Part of a small language model's weights: LayerNorm before each block.
MLP neurons of a small language model. Each row is named by its layer, matrix (down: output weights) and neuron, and shows model dimensions 256-383. Each number is 500 + 50 x the weight over its row's rms, rounded and kept within 0 to 999. Numbers have three digits each.
A block is one neuron, or neurons of one layer that tend to fire together. After each block is what it responds to, as a language model described it from the Wikipedia text at the highest values.

L4.down426:529470559626444474489488502476514544572605483448532462458521442513506467584550495490469468553494479452462459511633522469604536502531455457453489488523549494540516507459471493436509497520492506332554512568593525520524534483540544541428461570518486553484544540444484471535595473540365559459402586622466494470438425485478424467515500539516384485460498544510559509490463577477494477543499
Responds to: Opening fragments of longer words split into pieces, starting right after a space, such as rec in record, per in performer, ther in therefore, ad in administration.

L2.down88:451466472476436521439559555617518528527489608450440367525574486474495461536505501541502423514523482491496523527432472522438366500494524478496512470457501432455456515519529535409551494470560470466455449445458486479416525469514511449436521542546511448448476619608485541509501444541465419438528500482517524500488543508579497493456488545544392504488539477439437412543469494538411542577551
L2.down362:553514443404491565405500575554484522537526456482586630555575528481502540531505559478469487497463428515587567422526553536423448454547587437465488486536487478412507594533514606485516448436534471461578466502527471430514403499495509512491529493458449450448523467446495491535490480571575476446477587562541489511521494522560546459467547462577508535500527449519563499498501531424492455520529
L2.down597:511574464605431498492549526544461483558545453510451570383503447507466475459533543469493495483514546604548450558561490536542545477548407547510514475493500507559514440503449457450483424494454426535489617426533541505419501493459491599581537523517468538569466503504545459553486517555412439523488410495497546585483549509454512535552530553551515556466528500565416580459426558465496424513517
L2.down627:435566510366517466503493523525444429528454509475476441629548484580467531533468508415536541576504556511459417467469472520508423440557372490483578477399451497485436509482406494480557511488514451498535540469543547611538540494559529519547455586537529509510516476458514375553507499472424512440590577442496495551522585551417440507573506427407463477542416551529480391609555535481487475453530
L2.down672:575421552551564472526432552493577483479593462553573517529525433445443469562597556625545544500443500468514360505571466536491424457404568482535599539488389495484513509585512568549538518516481536471490561597456533517491536489459465475427537561453482528507442462567500585535448563529566525561403549504438423578489442546501474399391490533512445461520503538574410489504493502512428558538408
L2.down693:480517503464416479478432503454495464596563523384608499555584598573515499523471539607483621501457485532488468503465503408624570540543549507527504563472513538482547592428415487494429494522436503511470485553549489564491557450500417581493502409558567496415485419497476508520462491499525373529487461538500526440475477585498459471594485499490481438372401470513412512476543553533545496485447
L2.down1340:477542403515500569481556553491460478482562530531472565588526580478467535460476499464513527477451479547427552447446471452536503531548696492539545455529467419482469491491476492444503423581505553558473454512461527557502515538498513509504503469531419564432549558445557499572618489558535439566502511513463538361488498499504476517465544555518486532403557468550515555469529459490499517544503
L2.down1445:464524452474521561479494537538540485491542390550562507468495534431581499584427485501538536484656499452433445489495525593479471480461602528472483563518491536470556555523553423455408505429458447487504521523487457571553430527568426439522500632501439461467488515486540530446455494479484481514625528549486519606506465498520457526469462547522494521515559455466427482427537545602465417520520
Responds to: Opening pieces of multi-token words, mostly word-initial like mus, In, Med, dis (museum, Information, median, disabled), predicting how the word continues.

L2.down433:495519437537435551435540575430584504498420460466489461681285434485489414567423433447549457504535516457454517527416479529492570394503546452567481630505551541494482453486493512509503454525481530532451449494508470577443429521449509441466451499491467519503516505461442493512547504542568543538422483564496416500459577486459397476447471523531493473463474524592428594556505516488497509513448
L2.down568:453411511507507564550500538511476431498491433469492526457409475481608462429529576490458547483500473438404562530532467550524518564497530517502534481586519488494498481454487538459524474620539492563466516525574457530473412408384397582574510459528487538505509504470519467566443562591531514505539553545480481458558431479492561506563531544454440548612372519454483458501516464451507488381486
L2.down623:443578485423411509458518388543483470545578428543514492546440555480527532557497479512513476605487471456393521546469450514513508526529530523459492529462655471524531567517531510537467503448547607569475435425556503497466503566479474531512399598603558471568500480453497434455554500456543430486497548474445501498514553447469530553471540474480392436542495493591564485551473456507632569507497
L2.down753:424544330530461560480489420518457490512595495533619581456459505451500433500569487456605441496538480496491590455453558474439488485449507563525436567452525489528436472513489507505499502463419474483531488473494576522536464443530536489465548534544541521472563506481502496426603495431528452461489519451527471535486458502552511562491542536469506510458434511491384539500540555464457486597408
L2.down958:354510401463501439506456428514499498590501555563532550448564517451564553487444463385511497542460428555564528504503425467493457469458595508489499607491536454546405541514454489475493477424524509569491552441515573608506469504538516539557480489490470616452515504474518488422550488540447493500556574535478456473584497524539482607450565493433480563460506535412536517519495547547449446525458
L2.down1469:565491543432583587447431521511373492488414514570558409529490395554520533519466423531535408570405476459597476542579512518437450476453426584400501500507534478539431553516514584510470488520461615518550567479537510508467558507599529469532508592505529547483538435551526538494443472477525524478486496489507525442518590422525476442480460418479462476402472491526514462445473534542474535494521
L2.down1524:478592486432544504418524392486462451482493476537460428508505532395434503484611559484402431480444515519416486489478490551496423471492529483518484487520491546450547516483397500562526521573471511588416502510532525554582481556483575430489444489483575492462572406429395453482484459520512554444376593482574462528508500499497521474542495453482520468500535551592537432511451527437498526579542
L2.down1531:502513499579554392509537500559503513604500507485433533483613545501468561483416468518648486621498558551463450601542474483572499513529545479466594528463463559462464543551523490540498477512587471536482518417446415461504472485607342537524431567555445463514516490494508416443514499530449520502564548510593578534514551555545442491527466469521472428536385540482445514544451468548490587546400
Responds to: Pipe separators in sports statistics tables, mostly before a row's last total column (| 0 | 11 |), plus some tokens in footballer biographies (side, who).

L3.down335:552522477617423454566372514488450486572569505543393517507535510418500558505531496456514481463555567557487514500501483496502497525561365480562588476483485421554590533501495444507434498512536426522498507399475490496483503461438611526498557470501451482504482529537567606586525518431527484480453460489535514527605575527494564593524580510520533489495500491563557480534490453464503540483469
L3.down409:517529531554481553507443539422420413529409491498566478575444486574517525506526559437529473412488457442522476472454510600495543444400533542520508589432440470477543545431463508451499501506474477485498466328522513540420416525511535481527554411542452554520503545404401524490506519491487482506511492457584576506578507521470465552458485499651429493429479511357536511441394483552515488467440
L3.down428:480548532528495594520470452497559495496402375463514469591456540459489532562441523497472453439419470521559443517470478446560518422478573587517495512443456470505550439509496510578460455504480495451567498434423518570431517454598480494483520473578469558494552427419394573615504514474494550577465414565618432449559527484575468533499492518578522486457513482456504542472449411500454504423500
L3.down499:524565464534466523567507485544481485513444471510515514559509516527505447469562384559528486389449497412511597485530490591495610529451445507427581550364440568517489498415593520500495435443513344457546464561474565516553533505508540502545396454501493507462512559470442484484540466411523509474445485465548549447551493527550534528464528479569405581460484568473490605379469417488538502466537
L3.down758:552528473405479507566521630492431527492559493537421416583532424546548443570494531536451506484486493488516536465479609473567438448500579399518504515546484512574430510491480510496567489460549403460544534461514535409514463583513513481511437439488549583510446508451447519431531485528505407528434481544465482608461467490453503466507580551471451481490520501469521399419555492594489449617510
L3.down895:436526505549494486548476505585570509457459541511542523462466519570583467547426434522546488515438541430497501510440559476518388467443577557528477504441519437502532544514515540492593534518564471497480525482487494458570549541439524517504452422499502478438378496500521534554556558480503528508530482514418568511553499436472588551496508620516463432533482497485433541505447529520537407476472
L3.down904:387512577497470422497521510485516462451547447474576571627487500499566464524533451453509553542499560530510525511519452598437473505500598523498534442582460475466543590507328434481428496456373548504526448508464468417408500604441562550434565461505517519490511509485483519607519472425514563506457417497443521462448540467474502503439496517591550488529472540486573511426512482530511495526442
L3.down1399:516495497484491469529486398429497507519521493449588554442491560472464500530529496530514457444432479509467522498442505531550547489497482488603518493459521492409483665493408465574482480515438522470429677420486542449515537452439518538527555408494395632441522491479409439485542440464554441435569529502459490540502510506489516537501447471561459542461402521424517463517519472596547476363497
Responds to: Articles, prepositions and word-final pieces in French names and titles, such as Le, Les, de, la, Théâtre; weaker on other foreign-name fragments.

L4.down322:673479487601545465470436439525534457553482501498499543562499472522466496454511485531487522480503527581461452525503444518498553492478514436434512444527477502533556535491442597427470544486539603445492502474513438477455478475479537517571453460353495561529503484456549374436501491516490509468509513427429439548450402532445501509543490478527610606518499467556483523502524425502458450487432
Responds to: Determiners and possessives that open a noun phrase, often sentence-initially or after a comma, such as a, the, this, each, its, my, their.

L4.down1280:474493469528449505551452486499476439497461491592531542496609531554482517419495484516525462481515455607466519522494506469536449448586562564555595463448523478447524545539529381524464477598527464424474556461513535581486529502526474487407600444492605544517485555526462524463527470466411634479548488501566502557529489513530410486477523506551488541481570532509481488556429454512514469506515
Responds to: Token endings that close the first word of a multiword proper name, often a foreign article or prefix, as in El, La, Real, St, São.

L2.down19:566471440490466482468491564416433509415564507421426493370535650574467568587493438539459487529552495545561488592540545485539390459409503559497559494476543471486529472494552625499546473495598549480556457551521544429456520510521502517556554425518491505502525506471447527439512488476554502523414515402485404587567414487513503454537570509536447460447593443486544576514515474472563445526537
L2.down29:446439468585381446526523527504508429507549463502506472490610477470460488586505525604439558491564496444521455459510478473517595508536507487535584610478534473593514478579471480461415491565511557471532477500469539523495481539374449482534463469566550459433501555550495599536539504442539519435455515453532440487470406473452489522518505495539485522501526455461644430474459555487406518497460
L2.down273:512501505503467441505457454493506478629524503527507541581556525547446468519521508566455478574533546493520429451441443492499489424438499461444549415432511542519532443403529479551453485497432526492515482622524350482475491513528454456434482521573564480396510615510468611556414590524540521500485470497500499469482501519442482432508562417424497485534543614505513419493452595478411561508505
L2.down498:477407469529433514392473545594462537443496520455600436590492509521508493573484564502576457520378532499541428452561463513512545518476542466533528493481393455515490426506545479497509585466510585463488392521481487491566494500447506465386487440530517444406481559551542552500438518536472552530483527547529499519506454557527463568487484540494436483517553530457492511458425422490398552457529
L2.down1003:482485537609466438509550451512403548557563583509573587528557592556487508537582551422573392510465451466545437601570554519537474475476503516540529488502527517516529433487515463418459487482463511442463412487498518600479463493446571516480474482483544475503499555490466637630454525560485496476549480417516423600467442478471464447487422481531512480525540431548425534429494502507462482551479
L2.down1106:485508494473473537588517583525438504496526505495483501398596487416573543548504447389525498456531530480608528513584486517523594517433361497501535527517445419513525460482425554524494480520545493446494488531413617577519493427504488590563544550520520502413496579545467624480516537483488508485453508566528497607480495488526519543525510538534459401467507480530475483580483466547489500464492
L2.down1147:491457454523493486501561471441550468511541506507572571519495537510496566493444474526577527529480494492480510506525572473514497506537518535519590438421416491559482440496465423457418480527562484523463478501545509550472506531436523505422483502439454381573496539495460540503514455485457547566479581469467546383503598469547588549464533540500510471631484530484589458541491512498477548555488
L2.down1481:498485567481487498511555531501493457530555568457546379469601657484484578522521594532520580438512488537564439495386476482513492450535440510511331460489625489623538479575366563553507490470559643480625500453459521516501524496554428516437450474504491492435517542505538577505435498428537544462552542518418486505406456531478563527422474458541507469467530519555528469472426503549477485483561
Responds to: The pipe "| " separating column names in the header row of Wikipedia tables, such as "Votes | % | Seats" or "Team | Engine"; occasionally ordinary mid-sentence tokens.

L4.down298:436500455512522430567453482534569451548482582539543461636423553496503580541369507577460482488534585565532520432461500490609430469502527519492438493531502481564519569458388404483566466543395503492505528499466544550460470427526603433490414492506446456541502478529661503475488487504490584490523536455571557486501561532413562448506501532525461534586429481466441431586464440495519570472506
Responds to: Middle pieces of split words, such as ish in Wohaishi, Yor in New York and dep in Independent, plus "| " cell separators after numbers in stats tables.

L3.down8:433489559408493525580479463513562450461581494549573469480453530561532533515561548508566460406460529475514510526484459533404490528603456564511489473469489564492494405530472486593520529522553524440533449547489473506425574447512571495504402450518487460499580395529444512502528555524475589446488532563579464486480504556531516481474508443495552545532493497531429578514444595445482571550594
L3.down184:427500492518522562494454489481520562485507522569566441485454442576494522506384531486621434516506466587553514444456479437461472452578525426436480502507511483525530519525464547518548551512610525606499403435608536528536564426540555490505528526505516521593609451524505424477461488406546479434480560505399499463553512481528517421449451421553565547492546529509533474463432568539507450512466
L3.down585:425535532455557453526473430489472430439477472567497604570467461487540468469447459451449535469492528548551614452497462475430567487471400493492543438562418458504503518463457514507454562398522432527483484553499550595475360549502484513372558378511510478554574416472501639574594459342539555526504517564585514504510526520523508538455493505583474449504532500411498500498526562509456531471553
L3.down863:425421461379553494567449504526550509574428473543607567544512446542463468501515594444487496473555565526470476419439540424499539507518456442506420469533511543456568508419562477527494490545477551449519475536540405495562450631531528571471527492606505492525500464451457488507476560526471487524507595539545459505472539493528452435591402465437469453511552536414597499495503619555465503551507
L3.down978:388458568435580516484460490484560469459473558498497565486498490527520540503443603570433532451482538486443487485425438531586552451465465527558505499536430570476559483544531351431590490532556510574464555634383500503369579528531499490475461457562489456492456433538503475558458549442545448553509411484520490539487534397494499487509489563444514412508549527507458554492447520503453505534494
L3.down983:473474535487560495549473485478534532539505481552496490600592571526501595489587535533593589457480573480517523420436432471504403468571498426459665432523459524524486522517520459592480467455541561508525399462527506504493387495533421551480511559420538433488565586535474522425551523445462518466381480457452568493470435572388492589461527484568473528500479524516563467532454578565519523499489
L3.down1167:532567535532461577527469460559577572505553378502451525501576541473442513538523602477464451467465624474424531505446478552468516482440517542486538500471449508437515464493469372525564442477531542477469545447495567604469537538460382539432543389473460480609546370505486591543519482547484549440574475516564440473479485439509436545586541492542371556449451551456439443614468472415469600470585
L3.down1306:500488498461467458538451463448470585511430554501472608492490514415492529498480462503465472512531481560491387566481491524451562461456425452458492475459468561536455535469574481521450608461581449457458476530502555449426464471527541571502562560500546549479577519426479517550459491497563393415537493507514421496428555390476358451492537506559543533446477494425438475535452487579497556485609
Responds to: Token right after a capital initial or abbreviation inside a name, mostly the period (J. Long, St. Louis, Ph.D), also the next piece (M-ickey, J-udith); and cell-separator pipes in numeric stat tables.

L2.down389:469490490555510483548531418528547517471421506484493464440521484544512499481589487455543489531590417453424496499512471470595530444484582530437515515518491472509492488491573566482511480431480524570491444455497578590502556456501532369485472518508503523470475477498562437495570471500584498439512492568471484444491516537540508394505492532592532419501474511423383565489343564431381481447437
L2.down476:458508547481433506527532433482521486505585493492386508509491509535532541529421459524468498532601583541456497513544611406484421533544485509654451529502503426484500557508569479555456600495492486548549496511505439516444446547464517556540535492523501460462501551499565462581471496470588495507465399520434517420559438434489473491604482482505557499538549496618503392493594434497433502517501
L2.down588:428389455530588491556417400529614483537542459461440516443524498529493431428501442458505467536579485487524532583470471502534500418468539446542535478472477489541535495505491503496497475503530496398528498577407513515563485535411428479610582520586549579430538435485471516481456480475576501492455470509456534390534528580532496490578562508483528404535458478474565538461494469404405430459548
L2.down714:580511513533468520444519439413450565408514482537475508532500518489508415485458416455549549543442437559559541495511433491513535583435522527485501434510412410436500489526530434434519462543565467551487486448452487526436549551499421500467497584496588464453551511495550597517538516467504534537447619492391487405502499504514508488505498527553473459478456447467519474495479498472533517463534
L2.down743:500504490578555460448437561563493518543463553458486488544377463480502547535469497542536498462548490381441464476465512488470470493460509492493510475567560524470486589479449530590565521479472494523470497485417526522543454546495469442419512593449505453448485504399412575622627498514409521552485577507496460373606500524498497496485414559525433553486433537538598509547412485493560549380583
L2.down816:499507508560467449463490513528522549497370504519574530433477482539477545468561491525520512611444499506511507544461521570462610440408600583402424475456425434529473497521495499516532497560531466439434461457406549503452613482561448473456470467535483535508496487527404490487514471468513485569516429485542538570510533445462560483493519526509558426496492568464534531513443570535475434531459
L2.down819:404540489573504569477519470543422527541531515534519474616459462581496542482512583450518500507529453421514575473498504562480563545449513568484484602396403518394501533492478533501498522594541549459510496522497492533524402469468475524458502532601533509429507486457452492502484446517398440526523432476535491436466542506493511521574465445557387407490519433442483512499520456483555462455635
L2.down902:457413474553495469591469477577497535472615477520517485446445438542485469526476611451471541481496468573421561491478441550430516540518502536469525520495371554516442517576517538506543438551490429526455520514505471424494500533450567615474529493471511468455547556505499402519574552431477558464531582572502479479566467536509495502547598535538477483517458486469432551445536574529559523456514
Responds to: Word-internal pieces of non-English or proper-name words, often doubled consonants like ss, enn, iss (Miss-ouri, Mack-enn-a), plus French articles and accents.

L3.down75:538433440585540530523454476405498455547515600452526514557464488525523496447493558461496490486541462473501529444546522399617515489574483515568446523488494476500550624584549573466581517457393545450609530449479495466425517483467498529512545523490490557454455501429504466560552499528469489491466540467455535592476487504482542584508431439547448526500443494442528509464499535570510615520456
L3.down86:401458406538436537543479526539578417575494525537504478524499595526511488446482511605501462459580432425435456515548424487513600565464603447607555517579462537482446454538528446512476578542507510433463513539523457510493508501460473482456489462485500492443534528495472617620508531506500526491494565435412477556509446581580525408496473472607541520475582508482531468431510515508493470498439
L3.down185:501444500523468482485474462518442529506590557531457519400472503577500504540439494468528500568495433493473497586557546455533542441550461499460493450583585506470432521533623468443595539524466534498554547575457444513489500465501423490544477488491517477448561550509480495485403458521531460430443437500507438499411458485471583513596474512507460479574513516521552539497484443429477458569438
L3.down281:564427446453461487375515454479496519463569476488516442468411546499565455500442468433466526576561487506442522498434485427544532602526494459535523521503503455539508489467481518513566544473486515464535520494505506495464467442529501484524464553465504445491472539489488497508520500489548521501524560456367482476582542474445533382540406496476436412519509473427595618489503542427663520492501
L3.down1155:512479478451541489533631468480551487442415425512598507500562559513433444493451556532509506426439398462517478496443496451545469533545486446552517507507540492537485513515502540440387526531546432469636494492444550452529464532556547508544617513478465540561392510535516423565577498573532427465458432506410518565495517574405454436498505553445559528491423458500567471534505543569475435566560
L3.down1248:610471488521514470436555509465492437526448510562594516444479539463513493535399515621436505448642442442448389465470493463490493491487537507481497485461508551449573508532490497479456517576521520547505532496600468501532573486526368467502516490546521573519626490452491448510466485554461402559496554546524378518452476519504525472532524477452408506563452503596522472497535526447514495538483
L3.down1477:655545454435482588402598504469502517470511535496558551545516507536524519507493545522553512584500456485540529564505482486535576522496499498523520500529437450449523414550537510491478467494489464497597556375443516509485459498527587361430520504434481453500421483499462487396431450541488595539564519496532483528570464502466491545512490485485455539523535496589612537535470391541471528590510
L3.down1491:544435486530458507400498482444508432550536592437544556571509549556441440491516564407509506504576462486525502559475372484584535512568488637462559475454468451433432498494534589484450420601596467509511453489459471535525463486406530547539576462524461465513450546513477444475460531494535548419490473488500530517535494510475501438417512523435515481514450427487464535443570466431441564528556
Responds to: Determiners and quantifiers that open a noun phrase, such as an, a, each, every, those, this, often following in or a sentence start; also table-row pipes.

L3.down283:497513466504523526517565497539496494564536506472523488483439500517476543498597437499480514542509550498449536422512497495551574425485492421517442506455603488484521477577496527441520476515607479487540416577454574485498444456576351546510514647466495438507555600487477511543415470461378526563516449448450453507515472533490449467419590568504483432469483469598471533434525520552497502456563
L3.down600:467493488475558546353521490414517463459541494642501459492469496565500524404445515540534456513475442459514530519537499546522438500543536506597484476414491395404492479547468501467439507439470536440491568486493575470468504478519344475492468517471536599502470501450467491554538535423570521525615460534483617557525434407491509504455539581509560440535592511551447502497579466562566487448507
L3.down984:413479527556443557484461472487558496506404511407454519431494511460594532555548497521452521515465467449510516547472545515485458451485499453514462496522523526524585517568565519579424540465506522508461541421525441543480507524571500438502508498430554534451376515433490438548619573370558458611471440456579470619484507545464467498482521541509466458578537483490554604460562576548489444481546
L3.down1000:561489463523506475454462482511570427485551528506569499462573492406475519477435564534446565524425557470389393480562526539498546518488449537503546497432491479542572532522554573529471540535472514524424437479419447556479544477465444561557548495472529492496534583516552566482490505565438558519489479423543524562499379524523544529487532439500502540530497489565432516349512536637460531593504
L3.down1095:385505595515528468575486469492498497516501491424455519539453439508490442403508502545551493608608534493458410582610457634564521518474522480471495467459507532489484445353508533438514547395552419501474467491438513523474530573508520445499535549514499514536438390488451504466462444558542596504527497545465471609473540439470495388554499420589508590537483598521491441510495440445493449497458
L3.down1130:456539414461464516492464474467543555555413470456496495484470509434388457429596600523598496536533448593571543545495411450394536478452547455475494559543503405447532474518501491467433499487448436476370503509545495426439509460548523478536588502508502482451380543493448516508524549533513568567522522434548535594464458557517511466410439485508492450569553387443590553427538531550481511495438
L3.down1230:557472523414505511512543457497465472510556496407558480614425424508546412451521640412410489442444507470418389485485523553485446394515450513593480456415465530473567435457510416460461535565435514509513668468576523551621440461517506482511474458489464481538437531526476452545429543480497577507577564490497451508451523545500554540539546526552527539472585530462540474525492514529589437502450
L3.down1416:525509486481600575506503612549480570515447537480544561425528421456488454511556463470399498469541506552548456399451490517473539531470513467430419466512461537511401425506501360574483482448551444470525511506476596466473510554539449552477453502467480563458602573426500545423588524568471409554507454447568512600536461390478556543513476553533534437499572483469470504418535520518519479573487
Responds to: First token piece of a longer word split into several pieces, often in science or taxonomy text, e.g. in(sects), ex(ist), ach(ieve), am(ounted).

L3.down135:387572463589491585410431452454554422530506548550566477523467475501555502531511503428508484513440438417488532463441498573453532578520493419538478542547513588425497504582583488511530491568554511451494463502517501473491515515516454478491488632588521411531551498526436536487510441539517493554509554468474476512492590448474416513581518508479488519520483509486417485447514530539511470496553
L3.down418:427504469465494504472518502475492491507488489461474565534537454494407471490477448559508432482583548451509468447436507618495391589569580474591527445591543525466417567561537608443507497559502545487520484418508510463437434516531443485482600515528495493590492560501463518403458565501481499537496539549556549442510435517478444547551533448559493559388476509496486463476472541519416515461514
L3.down563:572466501443519408476459492436445607530548533473455526579436548542472529466484550574418541473520397450482456466505617526422398472423444516541493534461514450448556595549537534445540402519502511417523568460524587534489508570510461528423541449481418495550515584508538500556518528432527501510502405421550493481463546482504501451459408334526604473514498589504392545575497433562545564502521
L3.down638:605477473393508464449497565605466510501458578477508490557474433550475510458516545529436604526429393514480576500486478561575593565416576542511488459530530446530456452557487510509608594461461508532498472576591480430445486411485515487526514543539518458494456466506469421451487503521473520495530535480586513529444496540507560569420505596520447546488499516613507485463483501499477473437434
L3.down716:419457568495540530526482486466422516474494444480471506457480524419499481534456501515497446530635517516425573336555479541499448455592567411503453525473542524586478470429531585467526445485508482536519484537515509509492532518538538480471510502455535562545454488488466435452436429475515457466486466483604444417558511510511459520462479563476527422403485427563520541553486449534540501462479
L3.down917:541433348506538531458527490513545446491537545447531545483414449485555435473455560517417496522468538499583477520541603458449536482476474497440523563543575481510598495543552445427541539526561477420427442521454484574479497482577475429579487544498455521540574496561470467482503544623624567508466456541403530495568508543489485529480524491512453473474572483387468496456452500533358540540428
L3.down1036:408463547489499509468424459525544566539544415509565446576554488489459496574510494409490462472471503466545552488483525468487557557439514450471507494476481566384502501474589509538473596500475503575538537517488386466559525529474438404609521554503551519504500516568514418461512540366505494477481455489458458612546479582459498556482535489500526505536629506543443561459458544490553456503467
L3.down1387:524590427505485525542550555476458601469468498532543566542503543489510413496544505554518537544514452518593465541493464444480496490515479496470552614439453499520470457529400510499499549430400415577471542514439435446455466496616482444470453429531444564538464342469471587497596427508450489558584437569513500478467509486544453523549466464559445483478487576543593580489473444417512513416449
Responds to: Pipe cell separators in wiki tables, chiefly music chart and review-rating tables, plus scattered mid-word fragments like inter-vi-ew and R-ot-ten.

L4.down1252:507484444563571545563472452470555487532471415567559467566501485559538504477511493541448540436565564457477490502592456521396532492554474551454429505478429565480504454488530485454581482476586538525554577519489497487467549498552494485553462533522573444422494485442547430488548557485576518472502452457493572604501510511460526468521519514400508468441508546529514540439520574521425527563479
Responds to: Mid-word pieces and table tokens in music articles, like str in instrumental, op in top 40 or pop, o in studio album, plus track-listing bars.

L2.down164:535437414485524416463493456467480421518517487526544561502434455466502534504540485510555464491437423489544504490543555530515442532513453451530550553501444549452598474367456481487409469472511505515574444570425534498521516507461529544422485541644487539460475556496497454411509567526485610411383456575472383556526495429469539474567520558471528468522560488498445572523578498556601602535523
L2.down243:404434540444512472498457461549433513438461458447480519525563498507516496478516461520521450421533497434566467516407509466554492479438433432593513472630446501497505521554489497473590490483616456463495478486495497492503516513537455500389463509486580432499543515499477479540507485498563500467470487570498390569575515428457563487505521545391499490516543565529590526565550482463474514601496
L2.down614:407512533470536503619563506515548548483633504465454625445494461568453583530408471580546523517462466457568467523486460461489551478497467519529453560489492469471457553561474431519510496546540518465500476529500571457539516495454590505510432530530475480491469592501538516488402525444493438594480457504532554518468529598419504465423568519425525413504468528485506490526524432542512434540551
L2.down985:416487481425434521511423528541508462501510485495442538529580448461503538516430528544495505451470453517469512574544507474466560536563454558567465526515449372443390558461429509499479512544504554508560463449570433451503420478605539516503398607477450479390551545500454516486528448444436464458536539549558417525502584575455527558566459490451478574447526516547480483489441513432514574561523
L2.down1161:405465459535587511498555505431541536552506510481455494452491438424478414592450552558526542490489402585489437518432510506455545567463472595581592469494538461518502523478509491519436491485574399475521472572492471565529538546498387510470501551560568475470440497631549505534531434421528548470542588484541426490485519562588451483454476507500506437504458455508520519583471596463437472500455
L2.down1247:344517501480577428444579470457583544548527487439456595525534512421554502490492474495440458480440579493503465457558455486537576493335514455633486479533542455503577590455463551452506436513590573562528535521448489590579523481511458573481557481519563557474476487461562447509487441551454478461503516486463480487557476494476515491515571449516443471458508550455424395507503491514511457518500
L2.down1325:449474465492475422528498490519463480442450546451555532440558574586511553457508493379543514497474409503546472502544473417471505528391477524505510471409499422532502497480397515533438513569545533527618526512536464499496462467516452550591592501508432547472449460450533679459501465412483493558538507545515490474599409527420431566553521586492465579490540455399560465507514525445452527493439
L2.down1474:454512539548514492584501543420437468488487457501524480535409488494441477477426529484516562484513562535499481519484544597495467474576438545534483538523514547485499473500525498426447463531605547516461535488553446524471488500444442569490514477511485439556480489545540615450503427447507448553550525555569494425545498480407533399492557384552465534616557552519486523463586521440518437490513
Responds to: Tokens in the reception, review and chart sections of album, film, game and episode articles, e.g. table pipes in Review scores tables, the period after a rating like 6.2/10, and "received mixed reviews from".